Weights of a small GPT-style language model, trained from scratch on English Wikipedia: 16 layers, 317M tokens.
MLP neurons of a small language model. Each row is named by its layer, matrix (gate and up: input weights; down: output weights) and neuron, and shows model dimensions 160-255. Each number is 500 + 50 x the weight over its row's rms, rounded and kept within 0 to 999. Numbers have three digits each. A neuron's up and down rows have the sign that makes its largest values positive.
After each neuron's rows, "fires on" lists the tokens most often at its 100 highest values on Wikipedia text that the model never trained on.

L9.gate653:520449407409496519482373574518514441496558443445391490437495570412497364559527560470490499460484541445405484503497519555473528461473511453562487556571487413494451433545472418516510479518427427537497454537516510463426578542478565464407391505451472509472504569500494419457479550606497478454
L9.up653:563437451434491407458416603552515464513513418395455451536547515439453479407541601529484545493448515534426399422620557476420605467479500554503471541537523431543498427516532516467523492451478446545486436544545488495393514537488582446435409481526423500428484532497481399480400558511490452524
L9.down653:520480404473533475475509521496548574570493454526441438482540515440504450467517524534510541505495482439417453471462521561453505445461493512473510562492461473510566394511508481512483472466495447508552464476542444479496477507548486478524495530477465548462414468929483478473438512556441444543
fires on: ".\n\n", " |\n\n", "\n\n", ".", ".\"\n\n"

L5.gate737:548514430447528496572532517449453428428482488514534484448450522481489527581402454522581485499495559539490501546481485576477441540481499499470521491514512536473531448590468427456502545471452489551511460480546521517500568583492449511557527556497406516550453555561479478431478475591375524549
L5.up737:469524537545564523547510560492554497518661552503514512504553524518568462454450431462465433477566473454470465487490450428597447510502514450553499431454458518467436555588522572542467573484471497486545432481473488524459503496527385519470467519534549475541503504587488476523590469441565521413
L5.down737:470526543443484531423432456511522509567452432593506563509421446472501432587474537550454535530467502529490510432546475495469491426553477419677471561552477482484535461524509511552494453499476493559504532518516533455541516520450519477532646479506465535501492445347452503466466527521510505504
fires on: " |", " of", " ", "et", "ation"

L9.gate570:549429389494494469493432543489533460554497439500432432487617542498456485407508555513508500466401530545427432467535426522465503515440471496454464558517477448487520412507459505474490516464444412546460481556530502501440565434492551488548482507506436527509526518619482443548439551551484478504
L9.up570:453487472495461531483424516505487517496552440470390486475511559518492472490499559479486559539437566460446449544442468583512538499488497526560472528476461360485452358525392378479531465531438425551490461578513546473411514486547549498479433521446537603457490557606572478507488486535539456471
L9.down570:529424397458525515473466550480552563584495475530457451474609508471444493521469622553522503506496499447456440459519492541498515468465486489512505535572485471506541394503499524501547473446468435511545508507521478480463513501549463472523435541497471509456462483909488459528426511572513455534
fires on: ".\n\n", " |\n\n", ".", "\n\n"

L8.gate321:480562439493577468490516450398511453503482506514521522580518433485531467457570507461433527380463458562494489496427530547520590532468543482462459516547381606476439451540436477484432585453445416466591514510520475433528518476527521474572506599465495476467466466442497502474565443521537521484
L8.up321:472509503567476526494523494548481500573482456481533518544491533547554512423449530492514524495448499551576528599493544527445566606371559527497478470425550518512478449480543455482548494539495494542515431466502481435543572503459529460438327390540583588460510537424529427490574588552470499447
L8.down321:528526431468529520511515548435477507475477500529549429452472540489545538500523477584509487526550411528529479552496538447404558493536435461478519556528509502449435537535450497505448519514547568510500433457533417584590421544494518531559587515444517528570486411583370530533505501484466532562
fires on: "9", "8"

L12.gate349:468520548428518497435437507482546528442492491475470521478500538465491576509575520539414480485425492455517557457391419466505507508486499452592562549557492571427514526514447430523490556494546434584484583436518497463435461489482503502495410558532523365469513418425520510548661530611414388435
L12.up349:475467530498476485453445539406511463396551527501535495482500486567462480555534562469475424490612447456570472451507463538549538592457447421451526588482504508559570543619547595495456455489538476382531507420488454525465418568478399547467494529532439507474510426529532532496533499415566481441
L12.down349:487513544489443510485508509544480481531493441467496501480498496471524469520476350548507517456505408461416538447549438538524454408588498513476520461502434521476516506501414469459552457596556497505451531497560502555473496477569525469488475430505571532446470558440492504488441530416506488539
fires on: "-", "\n", " |\n", "P", "ation", "m"

L2.gate723:457496444486492476460421490491511468452528507434535574474579552505433516422530451467482526549605533403436582470537553501592525470614503556546529506553570526610406492515447554442404551477563529491545449514416442508519546596499527449568452531547438506457444434474536474456573475546459594429
L2.up723:455561461468513446501568437535501488418521499526440554528472526446499504404438497513473432446448546523489401488549551456388526476584542456521472438418482549439467427551559456398410480553535500423466568496452410467558508565474536560525481469571458461484635460477472415573501417492527498467
L2.down723:557442500510458517502519552588489527603481442549470418456541515515527455623484576469416449464429483520558525518431503575534539473378483458471445508540489459486510506442502523641530561466475431594512531499593601448428515444576437574468521478496538549478434574506489544535507535417496438575
fires on: " "

L8.gate127:503469469535509561394487477389526520454442488450368507568520623449562351547515483428502512479476507531562449574504549554436508503473490503523497544579481395502438466403477509429463537451521404447650481518509549462523481609520519463576384472448466543460507462506446463456483491606561420449
L8.up127:499487519552566504402438540481545561436442495516512491525464524482551417512532525464549575520445508460525483503460535540447507525575460536507552493519528414514463469462495548458521466461504477425571423479492575444495528576504523471557471389498557554370491567459469396444502535586568516480
L8.down127:403532622506546564501501545511508546513612523522569497584526483559528531518485563392518563561543608552479550429527537485445565515564456503512541501452490488504528625540400536475473460446520631509476489433551548426531515538469429465447458562478532577450470453546468534531507524459577614527
fires on: " Pl", "8", " ch", "ch", "7", "1"

L10.gate259:517488441503452474463477462532509589415519530493485508477481491513464516462508477485420431600388434494463560375546516567472488510602592477470521440547515462460524530477539519434614456540476508502445578484544508415503526482554508475431496441462483503567460506468378501498581498590481502450
L10.up259:492438558448490495462575417471509560573496552592530484466536341549497534495491476513455408613480438479481564501467589645427462399511466560481442492550536410522449428440480563497485599590471464541440511504483482442573449534563496531462542466445482499552489478428351516470557496580594404474
L10.down259:546423508513434632515501537505407487430478472581454448437452462491513454493458485558366537435615539459423496514467458518468511534560474513535402512526451503405490424545481452470536491507467514448511429496474479551429535452438497534568597467479457597519426492540451370451470497507573501520
fires on: " a", "born", " born"

L5.gate726:531477516532491541508427525415404495498442475518480482484481567392525441513535455503467565433614492524490457432620571458508523482449499467518583483459435516419597478487497505520592497487516412553527571448525480536426506495550503482470453551559445400457470437532507490497502479519450453461
L5.up726:533593439489550537589450554463525511563468537528484426517473573531588455535501402426501482476477511494510457552521475541470508500500535615501534470478554587420553595571520516460536464485503565432552428474544521448520515545560482530577459597424619492449466502520477589415503432550437516525
L5.down726:543428549508499585491492515544530512449403550491487529501488470492514558525493557419471521515475470477547427411545402558499516457456580520463438531409466495508480513544453479568528489490544440519492523447459471474436504445516450499531515502455519402614550576513543502535483476436544364546
fires on: " of", " ", "n", " |\n", " |"

L7.gate272:600513453436549546563403426571523458488458479563525443564497458448522474581467508416575593449483441569454468576501480433483479517496541485520456457493553515499543525563441457471522513546507470513539532468539513493473431531459444493381447633520458450554547485504569505454451513475435574547
L7.up272:502525462494558534495529521501502513434603527566382483524494554502466535583491479420526507475552562484413477497555543503457455480516422551488518328495588507490449615528500535429523465454499540459474385451474547535464488590520398494526566555561528490563419480503506524479577460526510567486
L7.down272:516512510551465565417577545360536518604439461558520478510468486445553505530509504489540477488488467437517559446545463529479561551379514513528535542438487402583487525586571464548582498499536460521519429574405591468597549507447481534604552509438479516529530441453508542485554472423576518544
fires on: " of", " for", ":"

L11.gate764:433520451457523601587518566559578520421541491481498517500534571459473510497404383498446469491486539513526479453419484511433453460482540465523548503458453544430513463557429517552474631455445490419487494544467569462467511552541464528523478498514458421468570438467402539560560485524561490523
L11.up764:464492507503503511500462528500424414476483489513435462438444424600631617526489499479477553497469483463523507443559444576482515571477484439519557616516594503487512482555434517483479526441438529480564496514451478497549533470473442546517525459410546525442443545501502505419539538537587496541
L11.down764:554413422385472531466439561509517398484544422567444503460477444505494473452636477516497491531488497444432524442416411481546510433545469554576610533505504526495506536480455514546598580461570505516544372508520494468500510472553483402532563630546569513447492495374500592547407535500501434587
fires on: "|", "-", "0", " in", "\n"

L9.gate124:439492434472531547506495564419528461474504491413506483529595550476522436434430470464483394491473570436468504542478448553459587512477495467504485541459429446471497434553428441496432418554481429542565492460487571509494518565519563601523423506487456524355486505559486490530546574522457457416
L9.up124:467477469494538519507446626461570487552564411493471389458543548451525413416484529533391493372550479420428499512507466537476542519497498500444532507476541507517539420513548494549449438536464440494444425538594477532395526483527553568561455454507471504492498548561529431491574536537510433510
L9.down124:483509498472480547445500476406513520594443431458503483466454542489416480493475545483544514482476497465458428489554522527462467504441556548490521539510589487521523410473520448526498536417505465506533390515566469574494447482500463498499407460547542530474464530814510526497525491570472485532
fires on: ".\n\n", " |\n\n", "\n\n", ".\"\n\n", ")\n\n"

L9.gate716:486506454432506576420526409496509443523439493496492472413377502608455449501459516453574536375464519532453470508420525567526587480473602500485472471475439533435375491542547553458447448537429417609367465551512505520472552605511552476499485506540508460522489525505554547478529514587519421416
L9.up716:370451458464504507481510483563497449539564538474548538493588582574550519504475513529499502446462518430432518554522464539529582545441552473398459536519496435534381509523525591501441431450491483524409474523464456510586473580479540599532511493545455543536417514530407435527529546496528496465
L9.down716:510508503454488541479531471514458494468551534422542539398529419505534455521575495484523494509516461504431551525440493611475521616520485531523532486444486406408459396500496506457536496463486540513435374493527445605573453442539450522560515520459543529477383540661507433566578493549540542564
fires on: ",", "9", "1", "6", "8", "0"

L2.gate155:451496446473592454495379460500491485482478518470493493469494360520427549512443451551443536466593467439479455484563526526422647455606474515523487523507508434559579496524555511446483587561552587464528421518550470451511467571451521494552507481534492483487431461463497533512513461470540566565
L2.up155:505506543521502508472480483539465551501547494434524493474403480421482514518510546493487544538514482428448518447437474390514539422529533433550571443456587574487537468503464418462511451489485523582497520492400540509574517549495417430507426535500425466507540503460568460544480422489508504440
L2.down155:559458443489493507482442519529479481579497463544416485469534666548493461572503507465431457471444551557479569567469526561501490499416537537503491504556430426485365497419515532571551501501465460480495480522529491441398482488563583575506544482529479553467501539559445524461566574492443508553
fires on: " "

L8.gate792:504510527436500492615494407512539487488427523568497536509465483498469558498513461427496514531544566438481509527550454555582402521450563407424474517556520432546525560535572409523494460517565449458505655514513547548589525525494494588567540501490463426485485554457499558461478489530453560493
L8.up792:493537424573528469420444400421416584526491507412469561500465535577392383556515504422513554590542475473517505566446482521523574450422489518532524483527512465467533472472587532482531486493417550584485477565476546516534477495600525423588501545460444474481481416502496596498529495525429536520
L8.down792:518477515438493495503524516443501492566466510588439454542502529500504515422470487471571564511571450442549469415503490511510462456503466504541519578595470511481435516384518557516552445570473566509428573490539479539471541505485565572514569490453487444472497543449407423481478603454430506459
fires on: "o", "ung", "oo", " Lee", " Ke", "e"

L2.gate612:450496471448484643630508506514436458420439504533550521521416584511528497527472426557540524508487507539482457504485431568495474486436497564506469486521546479465553536433359539587476541593407484411455410531513592462555478574567532557528485475408479571459445507500518464404607529569465493441
L2.up612:528534493588489482483512481542553427474520492496516389502550452549507577463463441457456473426517520510536536460408515531548495405497567524454512497464484501474484575537438554462501466526480484518493465581553510516468465512475526518533439428501550522521553564499466527481593578557445499489
L2.down612:542581485558542417489507514516537390516511495504506380472516456537500586477453400536465504433507516502542497450442471537527495396514605503448529515515481466456490571515401510486481475518478500470485453562590502541469454475463537523535401419531551486584576540526483452442541554558470471464
fires on: " around", " Field", "ced", " pass", " upon", " tit"

L12.gate149:505461497476379538489477453516532501447601435499456463456558545518540506580498530437445514494386555500526561538463497531552435531628403561533508503547448539538543555520522591468478483513509570565581574494506494452515488499557484513557490545378453467463445441524369588418531496518521557528
L12.up149:469482480560424491473412466389511538566543502541493519521529508539577463532504400526536433527515446447487460566484574443421476478564469484407463508425492534507458489524491461434524523562471491600502487445492515446508501492576583480514532512372431606511495417524472481379468517528575546352
L12.down149:491410560538501460481454450618478450553507492512458481513520403609594502544528480520508476506410494479469523478541429564537477523560498504480426513504501503585546475452460543512550583568466582437457459448435444510450485469595488497418599566492357546596512468689417494532524424550559510529
fires on: " a", " A"

L2.gate642:468398404520478436489518466490518561519475532506513527475554434535445500516499389477488607621620500479498626504507533440545595467547480543554522428625506491462579537454513499435466571540461557464498377529537475515538499604528437447567450533493471564411428539455477441423512496425533584499
L2.up642:492585452589501529511579448621388479461536382439510543529455501391429428512475508523523498525521575522438544405477468419415576450625540482556474493473456590587462592490463549478521504518444511488548527498434452466541433493482500469560551541489456534537449429539557456543474468485423514483
L2.down642:665491556528500528454351532502486537576545496532499436454544581509505499507542605449423421419456492519518491580475527587431528493359517458445452546463471433545400487489596490598544505527493489542421495508511588439489462483568588526453476500502485520509506561494489547529582521481520438541
fires on: " "

L7.gate495:551464471490476547537463399420375535439594559441487600506433535467491530500448529457520503453593561579536500481378446435530514460396559457497494469533419461506565431515438539502435517508482454491563548536540446576566494525509558513503542528541470422433576488490533564428500512411539461469
L7.up495:548470586449590560550420518571489489559571540541504486577542477551564492523453576440491544508518508576444535570472427521459524598445538464499456583547417580541442412513507428454522542527532504488461506478506582527473474480466456559448466462407505582505434458439522590498486548550503523596
L7.down495:555472491535505559407490426436500472452519454575486612463430469544464448524467531515485475458505638506441528410469558481461582486456495453576579534564437496448483505535519441499363451460460502447550503577480511557558518492450562485533568502557541546437542545486425402440569471486499546415
fires on: "I", "O", "E", "T", "L"